MLP neurons of a small language model. Each row is named by its layer, matrix (gate and up: input weights) and neuron, and shows model dimensions 16-111. Each number is 200 + 40 x the weight over its row's rms, rounded and kept within 0 to 999. A neuron's up and down rows have the sign that makes its largest values positive.
After each neuron's rows, "fires in" lists the words (lower case) most often at its 100 highest values on Wikipedia text that the model never trained on.

L3.gate363,114,176,188,173,227,145,206,192,229,203,168,206,161,165,175,155,170,151,130,120,216,139,92,194,219,197,155,186,239,223,208,198,174,228,141,214,141,183,221,194,162,239,227,205,232,275,228,261,225,218,173,233,187,184,214,127,156,241,177,110,197,142,128,209,202,196,93,252,290,228,228,170,204,204,205,187,191,217,111,243,228,191,217,205,187,201,228,175,224,189,138,215,197,164,244,209
L3.up363,223,159,211,191,189,143,236,154,197,214,182,171,224,111,216,140,161,167,215,91,171,188,126,141,218,174,210,169,255,220,199,166,150,239,228,194,162,170,216,157,159,191,175,208,236,217,186,196,259,176,160,237,142,256,276,208,205,214,184,154,247,175,137,169,220,159,185,255,223,110,182,168,234,218,236,143,136,230,118,237,199,247,176,183,195,213,230,162,162,177,212,219,183,273,165,198
fires in: "there", "here", "but", "what", "this"

L3.gate352,202,199,205,262,176,180,210,186,150,152,191,199,155,186,266,199,197,220,201,182,179,177,202,251,196,204,223,179,204,210,227,125,256,216,260,148,172,206,175,210,265,162,197,194,233,186,208,242,205,202,206,238,235,125,175,200,192,229,154,167,216,157,100,223,252,238,249,211,223,137,165,245,233,236,209,142,149,154,202,273,152,283,189,261,216,229,251,201,223,171,191,205,179,164,222,206
L3.up352,197,231,154,234,157,286,198,203,247,191,205,177,127,177,212,176,258,170,185,244,184,104,210,261,218,262,163,197,224,163,152,203,214,191,246,182,125,159,196,281,229,194,175,177,190,180,176,176,221,169,224,207,149,177,311,223,238,180,210,100,219,172,220,209,187,180,206,190,200,171,175,213,163,269,267,234,222,179,154,218,246,232,242,219,178,173,243,215,196,237,202,225,206,189,192,227
fires in: "the", "that", "a", "he", "one", "they"

L5.gate650,202,269,176,175,198,212,144,208,227,179,195,207,130,168,264,192,172,233,211,166,208,270,189,229,220,222,189,176,167,218,168,161,213,157,241,197,186,199,207,228,146,168,138,152,266,251,206,182,210,262,164,214,171,207,216,225,232,185,169,247,227,218,154,191,202,200,267,272,201,177,136,246,206,207,224,166,174,162,186,221,163,272,174,191,120,186,194,204,212,233,184,201,126,160,196,200
L5.up650,195,231,158,223,213,214,199,121,243,176,170,154,159,216,230,192,210,160,231,213,169,229,208,206,160,182,207,205,236,160,183,163,266,247,216,210,215,181,177,319,194,212,183,245,181,207,201,188,138,230,192,204,177,171,218,180,168,199,254,276,169,222,166,232,248,119,213,269,274,236,170,190,260,204,277,226,150,200,213,168,141,234,285,185,180,232,254,153,220,249,211,195,211,237,226,234
fires in: "the", "a", "an", "enemy", "new", "that"

L5.gate1506,238,255,207,199,176,220,244,200,178,258,212,193,179,173,188,230,205,208,212,202,209,233,229,226,261,191,174,211,132,183,240,183,213,122,187,197,198,197,204,179,179,223,196,227,201,178,163,204,174,260,207,229,207,168,246,140,228,265,168,159,181,241,186,153,223,218,289,160,124,189,196,171,251,177,126,180,151,89,253,131,123,178,204,231,234,159,170,171,150,162,215,186,246,202,277,177
L5.up1506,227,241,225,304,210,270,155,183,201,186,199,262,213,182,129,265,208,114,195,190,213,166,193,208,124,248,171,218,149,198,255,157,202,127,180,254,212,176,223,180,207,193,194,155,154,153,200,235,137,181,237,201,215,226,229,175,184,176,127,216,165,104,193,243,164,213,202,156,108,259,218,225,188,246,181,232,166,198,194,137,242,198,175,174,240,198,246,185,185,215,224,236,246,180,194,241
fires in: "first", "new", "hbar", "second", "third", "on"

L3.gate474,188,211,198,178,197,156,204,191,252,190,204,150,120,224,209,243,234,243,177,173,223,238,245,249,198,152,207,195,185,202,246,204,203,237,189,253,213,161,234,112,195,114,136,227,202,236,196,160,189,216,258,190,124,163,207,113,214,190,227,204,184,207,183,203,161,193,192,191,197,145,245,168,248,201,203,149,244,104,179,262,223,216,264,215,305,195,142,271,201,186,179,207,218,251,200,224
L3.up474,173,168,177,174,179,254,256,162,205,178,240,220,158,252,140,147,222,252,61,219,195,236,156,199,264,202,181,296,190,183,150,198,193,195,251,286,210,255,189,248,153,162,240,99,216,167,217,204,325,263,275,219,204,215,225,258,200,245,160,283,211,222,216,160,154,175,220,253,231,240,147,224,184,184,212,151,208,218,166,217,201,193,158,198,203,170,229,249,278,249,172,129,193,144,209,221
fires in: "of", "bofedales"

L5.gate1045,185,222,180,230,235,310,190,138,193,197,149,194,181,160,208,145,265,247,190,113,169,226,158,90,256,234,204,219,110,289,203,157,132,232,171,183,190,215,161,201,173,186,152,154,163,177,204,175,239,232,156,183,213,110,237,185,190,172,190,124,158,215,209,95,133,210,174,147,251,249,236,180,186,145,231,221,254,187,211,188,193,183,215,183,226,231,173,208,216,166,207,205,211,191,204,225
L5.up1045,215,176,146,253,234,200,220,204,257,167,202,151,215,206,209,192,188,197,251,155,191,166,187,179,209,185,151,173,132,199,208,222,249,203,186,180,192,202,207,201,233,203,194,196,205,119,214,303,154,206,188,269,222,179,213,204,157,187,206,140,205,92,302,163,254,155,195,224,195,253,191,252,188,177,241,211,258,142,205,175,223,224,234,222,262,197,232,154,282,103,136,224,217,220,260,164
fires in: "the", "it", "was"

L5.gate579,107,158,209,210,248,182,198,189,185,274,165,207,310,177,268,186,237,158,181,232,212,211,142,207,161,263,209,209,238,244,237,161,232,190,210,199,222,216,186,203,221,213,220,167,225,205,145,152,187,131,198,167,240,206,245,174,267,210,189,140,216,240,183,223,217,304,160,185,244,172,200,143,193,216,190,185,223,180,197,106,142,159,151,171,221,185,225,226,241,197,236,194,96,117,143,146
L5.up579,222,224,211,270,203,244,247,243,157,183,244,237,73,219,189,178,164,170,233,218,219,143,179,226,217,205,191,187,171,222,169,204,163,159,238,248,234,137,160,272,121,201,205,201,249,187,170,329,192,267,116,205,174,231,204,199,134,233,221,192,140,201,237,205,181,171,177,245,194,216,211,191,173,148,265,226,226,199,229,235,151,227,237,143,225,128,211,194,202,210,157,258,175,337,197,199
fires in: "he", "she"

L5.gate276,143,193,229,254,215,187,260,211,157,188,141,149,211,190,213,140,228,108,172,158,217,195,182,146,272,196,200,195,171,169,168,206,210,180,179,164,238,223,204,172,191,204,228,243,185,154,228,253,189,178,108,211,192,196,166,244,194,207,217,176,250,186,190,234,191,218,225,157,238,173,206,222,157,174,260,216,248,243,162,197,135,219,210,255,248,218,146,268,176,184,242,271,162,246,213,215
L5.up276,159,294,192,133,198,117,157,179,174,267,180,136,136,175,166,196,182,104,226,256,193,193,156,269,247,139,171,216,155,172,197,254,239,192,230,229,203,234,226,228,234,199,257,285,236,202,172,202,154,165,229,196,231,142,194,267,175,193,175,205,217,210,149,276,198,253,257,225,190,233,232,185,199,283,128,174,168,232,147,157,173,259,222,116,53,185,173,166,207,245,186,138,268,199,218,202
fires in: "was", "to", "they", "under", "he", "is"

L5.gate1072,127,203,224,244,215,251,200,218,206,234,210,267,197,183,218,222,297,185,172,213,178,154,224,183,137,179,180,247,259,235,253,275,187,283,189,137,191,202,219,191,197,234,181,199,191,217,205,196,172,235,201,248,175,164,259,173,215,210,170,230,240,266,191,173,206,159,148,162,291,84,239,164,191,203,281,157,248,163,219,211,247,193,208,193,231,222,190,180,199,238,179,231,115,248,188,226
L5.up1072,207,158,204,228,224,255,211,233,198,205,219,217,164,189,151,278,137,215,159,163,184,217,222,196,250,302,180,205,171,214,176,198,183,201,195,155,169,202,278,220,157,150,200,215,167,213,202,223,163,233,258,224,208,131,226,150,189,211,134,174,195,193,176,220,185,151,245,217,181,219,239,189,258,252,218,246,226,176,187,151,182,255,162,143,263,190,129,175,141,216,220,132,170,216,270,215
fires in: "in", "as", "when", "until", "from"

L5.gate551,173,231,212,248,152,181,198,222,218,198,186,218,161,212,244,183,200,237,150,253,222,209,171,198,253,217,174,186,260,194,204,194,276,191,207,213,215,201,198,204,206,259,242,205,239,237,191,232,242,158,192,324,201,96,189,263,201,244,145,231,199,242,146,159,161,153,151,218,179,238,160,198,217,165,184,135,163,210,172,153,219,159,174,194,143,188,179,244,202,247,138,211,205,227,201,197
L5.up551,166,117,180,187,213,200,183,174,241,212,143,184,246,240,260,254,179,124,135,181,214,197,157,252,217,159,249,242,164,171,127,132,204,225,190,258,224,221,155,180,161,189,289,223,252,126,214,241,195,165,200,209,215,243,216,193,148,141,178,229,251,210,263,256,224,215,199,172,246,200,187,155,145,200,265,248,229,191,208,220,219,172,212,262,125,188,191,175,210,212,199,217,249,254,141,179
fires in: "i", "is", "they", "s", "we", "you"

L3.gate1057,230,177,199,212,254,208,208,222,197,239,223,209,198,135,148,263,152,252,182,197,152,224,176,189,267,192,150,209,185,215,195,189,227,186,237,150,208,74,253,232,179,177,121,236,145,177,181,217,172,87,209,229,228,245,205,232,120,226,234,174,241,222,203,194,205,210,185,244,172,230,290,230,201,225,163,309,127,186,157,243,165,235,234,185,86,177,127,162,167,183,183,166,227,140,212,176
L3.up1057,214,244,216,167,177,212,233,133,209,129,147,205,203,206,165,245,242,221,252,246,200,213,231,172,191,209,196,224,258,210,252,212,196,157,217,266,156,155,220,154,174,156,162,116,259,231,194,256,279,208,223,219,163,142,237,189,233,290,252,157,139,222,134,212,177,276,205,124,193,181,216,164,183,192,177,162,240,187,215,206,192,154,248,223,161,216,180,189,189,170,160,274,160,189,164,186
fires in: "than", "as", "not", "because", "of", "due"

L5.gate1488,181,166,221,228,179,242,141,142,241,169,115,199,213,252,206,125,217,196,130,184,228,133,166,230,185,122,183,257,247,167,213,201,203,218,230,182,204,232,204,268,218,230,197,168,133,224,132,213,197,194,192,196,190,95,266,261,284,216,230,219,203,223,164,230,309,229,231,183,178,175,151,190,159,181,191,208,192,187,220,178,233,219,230,180,200,207,167,143,200,213,153,224,143,264,237,205
L5.up1488,242,249,170,200,215,252,257,159,154,207,154,175,146,216,200,159,197,210,198,228,139,211,230,203,197,236,177,294,175,207,196,128,173,186,170,168,133,197,199,250,177,210,219,186,191,212,145,143,193,302,210,220,217,193,242,170,207,168,243,215,202,260,185,228,212,194,230,230,231,186,163,172,205,122,239,197,160,165,172,240,119,242,229,201,157,277,220,194,185,265,256,239,220,187,178,288
fires in: "the", "this"

L3.gate922,192,187,237,174,318,171,172,214,188,208,137,190,252,223,156,198,193,195,196,193,149,284,213,146,229,219,246,187,216,223,270,133,217,184,232,191,232,149,154,235,184,222,147,202,190,207,249,208,192,166,215,245,154,191,157,144,209,171,214,279,195,240,165,203,193,172,185,266,163,236,183,267,195,233,199,198,154,181,209,158,207,168,228,255,227,210,149,219,182,236,206,198,174,200,166,219
L3.up922,219,204,223,218,173,269,161,223,225,148,174,249,263,198,182,247,160,156,246,265,239,191,254,171,190,229,175,201,205,217,169,143,180,242,149,210,211,202,186,163,207,245,161,161,161,214,186,163,236,124,318,114,202,206,187,199,264,188,114,263,215,196,226,229,332,206,189,165,254,146,188,155,153,240,182,127,204,244,259,218,215,192,206,243,171,269,216,179,219,181,212,245,252,245,187,243
fires in: "that"

L3.gate1508,220,137,188,211,198,204,217,158,170,156,168,206,174,173,184,222,203,289,221,196,212,220,199,223,190,245,249,128,208,161,181,155,253,135,202,251,236,199,169,250,204,212,241,295,193,177,283,251,242,179,160,215,206,269,191,180,207,185,189,222,214,318,202,213,231,157,236,180,252,153,156,202,180,227,232,192,195,215,212,248,151,197,230,185,150,150,197,165,226,263,196,182,176,173,163,187
L3.up1508,231,154,198,164,255,201,164,172,175,256,176,227,268,257,189,232,241,114,227,145,202,229,223,171,219,202,195,251,190,208,197,192,193,293,197,211,252,164,238,234,184,142,148,192,158,219,241,208,218,198,140,185,146,116,185,247,156,203,151,159,229,223,205,224,180,193,249,221,219,221,110,214,222,132,143,232,180,219,196,241,273,269,219,270,187,239,198,154,182,180,169,234,246,224,109,151
fires in: "of", "african", "american", "as"

L5.gate613,140,231,224,237,244,171,155,211,265,115,207,240,247,212,211,198,184,198,170,259,205,253,177,191,153,265,185,195,229,131,272,72,204,242,156,190,170,198,137,228,176,206,202,216,163,168,257,241,185,210,218,159,165,221,246,181,267,247,220,195,235,260,165,255,133,218,140,194,229,192,235,191,187,194,127,181,194,250,197,247,189,173,182,117,246,222,179,242,143,195,232,186,197,177,101,142
L5.up613,216,116,192,197,170,144,181,204,221,229,196,227,214,161,133,246,255,266,182,200,205,249,216,176,202,195,187,141,235,175,227,300,182,195,224,255,219,182,216,173,195,214,228,163,206,166,194,279,204,136,174,205,238,197,196,167,118,216,199,189,225,227,151,196,89,199,159,260,174,180,204,160,167,165,194,209,187,111,174,159,189,183,216,184,139,195,210,177,186,162,252,207,216,188,210,185
fires in: "there", "addition", "result", "time", "example"

L3.gate1058,162,175,181,188,222,130,178,211,172,201,128,210,172,257,240,232,251,189,174,199,208,228,210,178,169,249,156,179,260,212,199,132,210,216,240,175,179,284,182,272,221,201,210,253,234,253,157,195,185,217,181,164,238,159,253,230,234,181,221,217,265,203,182,150,247,194,246,252,201,187,216,218,183,273,190,239,160,236,304,223,219,207,178,169,232,161,206,207,276,240,210,194,183,236,232,173
L3.up1058,258,164,175,210,183,162,242,226,270,203,210,105,208,154,240,266,219,257,155,211,257,200,225,205,142,234,242,186,200,246,266,188,286,149,197,175,190,262,224,253,224,164,208,199,222,126,134,230,180,171,207,215,223,173,237,210,237,216,214,170,224,213,196,218,201,190,219,265,174,147,213,139,198,188,152,183,222,200,257,201,184,223,278,200,191,177,201,268,252,157,122,211,223,132,173,248
fires in: "that", "with", "in", "which", "for"

L3.gate1699,161,195,211,219,184,190,110,114,233,195,267,194,207,174,187,180,239,196,194,119,202,213,192,163,193,160,134,226,169,210,185,192,253,207,227,197,185,179,152,115,153,181,213,206,156,132,269,226,239,229,198,205,187,179,239,178,85,140,195,174,221,186,247,262,217,77,170,233,178,221,181,196,178,208,221,146,171,198,167,279,185,246,204,254,169,168,218,235,131,214,173,119,294,260,246,180
L3.up1699,248,229,200,160,152,212,230,180,223,207,238,197,179,208,190,230,228,229,205,149,238,236,190,220,241,234,180,234,169,156,151,245,282,201,229,191,196,105,153,128,202,122,153,145,251,170,199,185,219,164,229,198,168,218,264,105,144,162,278,221,237,183,186,240,226,194,163,246,191,237,223,215,204,182,176,199,264,177,215,151,207,296,151,134,250,230,252,223,215,200,267,230,230,179,148,180
fires in: "as", "website"

L5.gate795,210,132,204,272,191,122,157,176,186,169,199,188,212,211,189,196,257,200,231,200,163,169,144,212,135,284,220,216,163,173,180,209,222,145,188,240,236,189,248,198,236,256,196,214,226,211,207,131,192,194,147,268,202,206,215,217,209,329,219,131,195,192,155,203,203,217,194,127,118,187,218,172,226,249,122,227,216,261,199,214,174,235,217,228,205,228,238,216,205,125,165,232,205,245,229,169
L5.up795,165,219,223,158,161,151,236,182,161,230,251,244,148,170,145,211,218,156,157,195,213,234,196,181,268,235,165,165,236,185,213,119,176,169,217,182,187,216,198,227,265,210,218,199,281,173,220,155,131,210,190,150,223,243,204,215,178,197,206,250,170,176,237,193,236,125,235,269,141,112,259,127,230,188,201,165,222,214,232,177,224,208,225,184,266,261,212,192,185,157,224,274,242,161,180,207
fires in: "from", "000", "to", "978", "by", "500"

L5.gate1219,199,201,188,236,217,140,192,142,269,165,185,197,235,274,168,191,227,212,184,154,264,164,155,261,212,171,173,141,170,213,211,244,230,204,179,203,161,206,222,176,196,269,134,243,273,216,277,202,206,181,147,222,219,217,225,252,146,192,203,208,192,192,142,248,248,168,149,150,230,144,162,201,214,218,116,216,133,213,194,144,194,177,219,233,223,171,154,174,198,204,224,181,214,201,218,188
L5.up1219,230,193,165,171,251,157,193,233,248,273,234,168,175,215,212,248,94,157,216,172,203,245,222,169,147,240,153,171,79,188,267,148,247,194,174,141,183,242,231,157,252,192,136,272,178,172,231,158,178,226,224,200,236,262,211,240,232,209,200,201,148,246,168,212,215,281,190,164,220,202,233,241,220,247,125,170,306,188,250,175,146,228,216,213,216,241,207,267,156,213,294,177,243,219,161,157
fires in: "two", "one", "three", "few"

L5.gate745,211,244,230,192,257,247,188,199,146,194,192,249,252,168,239,222,134,158,189,129,190,197,203,213,179,294,151,194,214,244,212,196,209,219,221,209,195,221,206,150,213,202,204,185,184,261,171,163,188,199,116,209,160,161,211,191,177,248,198,86,230,226,163,165,190,150,150,153,171,169,196,221,196,232,108,203,162,224,188,233,254,188,226,232,204,177,194,224,203,163,206,154,210,250,162,331
L5.up745,248,223,250,242,268,195,190,234,160,151,167,215,170,166,194,228,289,303,205,171,179,231,204,215,179,199,137,206,218,185,215,183,249,162,240,162,49,143,137,151,238,193,144,242,174,132,225,247,204,194,265,161,267,179,270,174,202,259,180,193,181,158,158,233,131,134,166,223,181,145,188,191,203,212,220,137,187,203,202,258,122,152,218,270,253,197,229,232,129,254,263,213,219,228,205,191
fires in: "there", "it", "following"

L3.gate1101,266,171,183,160,238,204,226,296,147,195,228,134,270,244,249,199,162,217,229,175,209,218,196,243,268,255,232,136,176,157,184,230,253,253,151,294,175,170,236,186,185,152,187,180,264,225,217,283,195,221,251,211,155,155,148,154,196,165,186,182,162,295,224,161,219,193,158,226,253,181,223,79,221,207,188,135,161,173,169,201,179,262,240,179,204,199,213,139,229,244,245,200,189,163,208,150
L3.up1101,227,202,180,216,180,199,133,212,177,159,291,205,141,224,264,182,241,177,238,196,203,242,199,174,173,180,152,281,181,205,183,187,171,162,211,209,177,246,211,207,200,149,202,186,237,169,220,215,177,214,258,221,167,201,245,288,245,255,267,161,171,225,270,205,173,254,186,145,211,245,244,224,180,159,246,182,150,167,219,280,233,187,106,241,115,162,217,194,252,159,145,263,165,164,152,186
fires in: "of", "route", "league", "university"

L5.gate159,242,182,237,232,257,214,216,118,253,185,187,225,231,253,198,133,208,255,170,214,192,199,204,192,214,237,162,258,207,218,249,210,277,219,223,190,158,183,246,186,226,234,153,191,138,193,164,141,200,213,235,141,182,137,141,171,215,197,194,185,215,264,208,234,174,262,133,130,194,212,208,216,191,202,217,216,259,181,192,236,182,280,188,258,238,205,194,134,193,219,208,219,168,141,153,225
L5.up159,196,128,168,225,243,194,174,207,163,180,160,296,177,169,164,159,184,207,162,211,239,229,210,144,231,216,169,219,206,162,161,226,155,178,261,227,233,182,249,151,174,216,208,171,204,171,236,181,220,237,160,173,229,189,193,224,193,191,215,144,213,186,166,200,307,158,231,226,189,162,229,176,173,180,214,163,152,182,215,175,149,204,227,162,277,177,197,195,172,223,206,228,211,166,217,156
fires in: "most", "some", "all", "which", "every", "much"

L3.gate1409,225,255,163,249,154,247,220,166,200,167,167,165,200,179,177,164,237,159,183,232,200,222,180,198,165,143,132,240,305,189,165,262,211,151,211,195,179,114,201,227,190,212,192,190,190,286,217,150,144,208,173,235,162,217,200,225,175,238,179,172,169,193,161,229,209,217,187,173,133,205,158,231,235,301,195,178,250,102,170,160,154,247,268,165,243,293,211,241,192,238,255,170,204,164,232,220
L3.up1409,162,153,181,208,208,187,239,218,276,228,191,101,233,146,179,218,221,221,164,211,178,159,192,233,183,308,203,249,217,220,274,201,215,212,136,168,115,248,253,176,230,233,176,218,131,173,137,225,246,170,197,201,206,191,257,165,296,218,168,133,267,135,179,243,196,191,200,210,168,260,178,213,212,259,257,178,207,178,193,217,162,249,282,224,187,244,241,246,227,140,165,132,218,194,192,141
fires in: "did", "later", "this", "these", "they", "he"

L3.gate725,165,220,227,144,265,259,168,172,234,155,126,215,213,169,253,230,265,262,167,247,173,173,169,171,154,174,141,190,136,280,211,223,189,106,218,263,205,180,142,211,169,163,202,185,309,207,201,152,153,154,227,180,141,192,204,181,254,209,192,199,255,198,237,152,207,256,238,173,284,164,134,228,216,249,178,225,201,174,218,213,219,180,204,240,211,149,195,138,160,156,176,206,177,132,138,205
L3.up725,141,201,156,220,190,203,159,144,224,269,276,174,173,199,166,187,173,231,177,160,163,171,259,180,267,213,149,192,129,216,156,153,225,202,200,192,217,192,235,161,164,162,197,148,180,173,206,164,191,157,196,169,153,176,202,182,237,215,125,216,269,139,219,210,253,113,243,160,276,238,218,228,182,262,234,214,231,237,295,214,271,178,232,237,190,260,191,179,235,159,256,156,227,183,255,167
fires in: "which", "that", "such"

L3.gate82,263,216,216,235,195,205,240,191,193,94,221,241,195,178,196,220,185,195,217,209,255,293,189,193,261,204,243,181,211,179,217,203,226,243,168,193,217,180,158,219,172,224,217,224,185,180,259,160,151,224,177,267,179,77,161,301,147,180,147,196,246,263,151,176,256,213,204,147,224,204,160,207,205,245,178,270,187,206,286,211,175,256,297,178,281,179,240,177,119,159,196,130,211,143,166,301
L3.up82,237,157,202,130,255,216,226,210,205,214,251,141,180,195,240,209,142,207,190,265,192,203,196,173,246,168,144,221,126,177,255,185,220,253,187,207,205,197,221,189,285,198,152,308,204,240,275,271,229,145,223,239,243,166,165,117,181,179,171,227,243,87,204,167,171,119,147,179,213,227,203,187,181,212,106,159,255,302,212,180,220,194,208,124,212,226,196,208,255,138,235,160,195,162,228,162
fires in: "that", "which", "called", "who"

L5.gate1162,178,205,224,215,223,249,250,233,267,144,177,252,221,213,185,185,178,174,254,200,227,200,148,269,162,252,211,224,140,174,197,197,231,174,189,210,254,183,221,195,234,163,164,188,109,171,232,204,251,105,234,178,220,168,211,117,240,155,118,238,245,192,163,274,163,199,109,189,194,202,225,67,158,207,186,219,238,258,289,215,219,170,191,184,221,225,188,181,163,192,226,203,237,101,181,163
L5.up1162,227,77,227,230,208,225,240,235,235,131,210,200,231,215,227,215,176,288,202,248,217,211,158,224,176,140,138,172,164,174,207,176,245,227,201,205,123,176,208,163,234,151,223,265,191,250,205,228,235,188,147,204,226,173,163,198,196,168,178,216,211,206,217,195,110,269,218,306,222,131,190,187,201,210,205,243,161,250,202,221,166,240,179,164,208,247,154,230,144,249,176,228,230,279,271,203
fires in: "is", "after", "where", "on", "be"

L3.gate766,209,235,202,245,201,144,144,143,159,218,179,248,159,146,208,257,162,178,198,183,222,204,182,289,186,156,245,205,183,176,150,230,206,128,206,164,225,197,237,223,201,193,274,210,218,224,207,183,219,237,242,224,199,203,212,177,233,195,230,294,218,217,164,181,230,258,219,163,268,193,191,136,177,285,227,202,245,172,225,209,207,249,142,211,200,233,158,245,171,202,279,223,194,204,213,188
L3.up766,66,247,164,189,215,200,147,189,193,188,147,244,213,228,171,137,201,156,204,230,180,230,137,196,228,278,194,257,196,152,203,183,233,125,120,186,189,245,194,190,224,157,190,186,223,277,217,111,163,192,170,212,196,187,280,144,247,153,239,198,171,193,163,212,174,259,219,188,163,201,247,159,168,141,173,139,199,275,277,161,155,200,202,221,190,223,152,167,195,218,207,178,202,180,187,177
fires in: "not", "to", "well"

L5.gate876,139,157,260,251,171,176,233,169,245,171,83,185,203,167,173,201,218,221,224,198,203,181,271,165,230,276,255,189,150,280,225,206,168,153,199,194,144,213,188,268,162,229,132,207,262,177,252,171,206,116,161,219,187,195,153,255,135,260,179,234,230,194,172,252,285,204,217,183,237,174,227,173,126,238,280,210,182,204,182,179,223,265,202,255,242,244,227,168,230,240,160,231,253,157,209,206
L5.up876,182,144,203,181,208,197,228,205,207,149,256,137,219,150,160,155,221,146,188,125,203,183,226,180,146,198,168,182,159,207,230,183,194,175,178,217,152,223,219,199,201,200,178,206,217,258,245,162,178,176,212,147,272,198,213,200,234,155,195,208,144,166,296,170,192,129,168,225,195,249,177,107,149,240,188,240,186,222,188,179,131,193,172,176,181,266,198,165,188,213,142,179,244,223,160,228
fires in: "with", "the", "in", "for", "when"

L5.gate337,223,239,199,238,242,224,175,166,231,207,203,204,255,208,214,205,193,188,211,165,186,186,191,226,183,243,217,234,208,166,133,275,247,170,208,235,216,122,211,188,246,201,222,181,225,172,209,198,173,175,218,181,164,247,287,192,148,193,184,151,188,167,188,323,172,171,210,182,165,204,219,112,200,186,150,136,222,224,207,188,163,206,243,205,229,217,200,226,185,196,176,186,214,223,219,232
L5.up337,254,226,196,230,259,145,194,185,263,160,220,165,146,226,171,144,203,204,187,180,163,209,213,221,101,168,242,254,170,240,173,224,211,218,283,167,205,143,168,173,207,183,228,238,175,193,248,151,191,195,116,200,160,222,163,176,164,200,229,206,190,192,236,236,146,188,167,195,266,215,216,252,164,243,179,208,231,204,210,205,162,155,197,192,209,186,185,136,191,215,230,193,189,269,209,181
fires in: "is", "was", "be", "are", "were", "then"

L5.gate993,195,199,183,215,224,157,200,212,164,216,182,203,176,66,171,202,200,182,143,206,177,185,219,206,240,226,158,239,272,157,238,182,216,260,132,95,238,237,166,188,237,237,251,182,120,207,161,220,206,248,238,155,206,241,265,213,206,258,180,187,205,227,195,230,126,192,202,212,193,154,163,153,182,172,193,241,202,159,275,178,218,179,243,246,235,153,303,216,189,171,188,217,241,202,182,209
L5.up993,212,168,242,235,267,243,218,309,160,242,117,243,217,185,191,186,257,93,212,197,132,227,142,224,214,182,196,160,231,256,198,168,161,240,175,172,243,226,169,168,187,274,161,143,247,162,148,207,161,159,241,192,201,183,232,97,294,202,220,123,200,200,202,226,234,283,196,245,235,234,179,176,210,207,264,258,188,152,198,175,170,250,272,158,197,182,231,149,215,244,230,254,202,187,257,220
fires in: "first", "one", "not", "second", "no", "third"

L3.gate67,230,244,196,257,165,197,159,173,244,145,154,182,237,259,252,195,207,104,252,218,189,101,134,187,211,247,150,223,254,185,204,286,267,208,206,238,229,233,121,174,152,171,201,280,230,162,191,215,260,133,227,242,191,174,267,258,135,255,220,204,211,166,112,200,175,241,191,197,185,167,192,261,230,193,233,239,218,205,211,196,256,198,223,185,159,115,234,222,175,251,200,154,174,215,156,200
L3.up67,119,213,207,172,241,198,216,219,142,215,161,199,167,212,198,246,228,127,175,192,218,131,187,234,172,215,207,192,206,192,216,208,157,176,224,165,211,129,238,256,220,231,235,193,170,134,197,245,218,222,173,209,197,122,260,232,229,219,193,152,229,175,177,230,191,176,237,231,177,290,209,249,176,177,200,258,285,217,193,218,196,184,162,224,199,221,173,198,196,163,192,133,173,200,208,232
fires in: "in", "at", "from", "on", "day"

L5.gate151,126,184,215,200,234,193,179,228,253,272,127,237,148,318,199,152,202,236,215,154,219,150,171,195,181,247,158,194,175,184,155,173,159,205,241,171,189,186,219,235,272,180,214,214,166,177,212,194,201,197,176,218,202,237,204,164,219,176,200,176,179,185,193,306,121,170,187,186,167,195,194,201,154,260,225,109,292,207,170,176,238,255,172,241,184,231,187,166,187,203,221,244,166,210,224,183
L5.up151,271,225,172,252,171,222,210,147,250,208,81,220,184,187,133,162,187,215,149,200,243,206,186,174,153,179,208,215,229,217,225,140,210,168,251,211,170,160,241,187,206,214,199,213,208,223,269,242,195,234,232,214,181,147,186,197,139,171,153,227,223,198,229,186,220,222,261,206,215,200,210,138,254,227,228,179,187,125,258,155,214,230,204,264,134,236,196,207,198,195,137,240,207,158,308,204
fires in: "he", "it", "they", "she"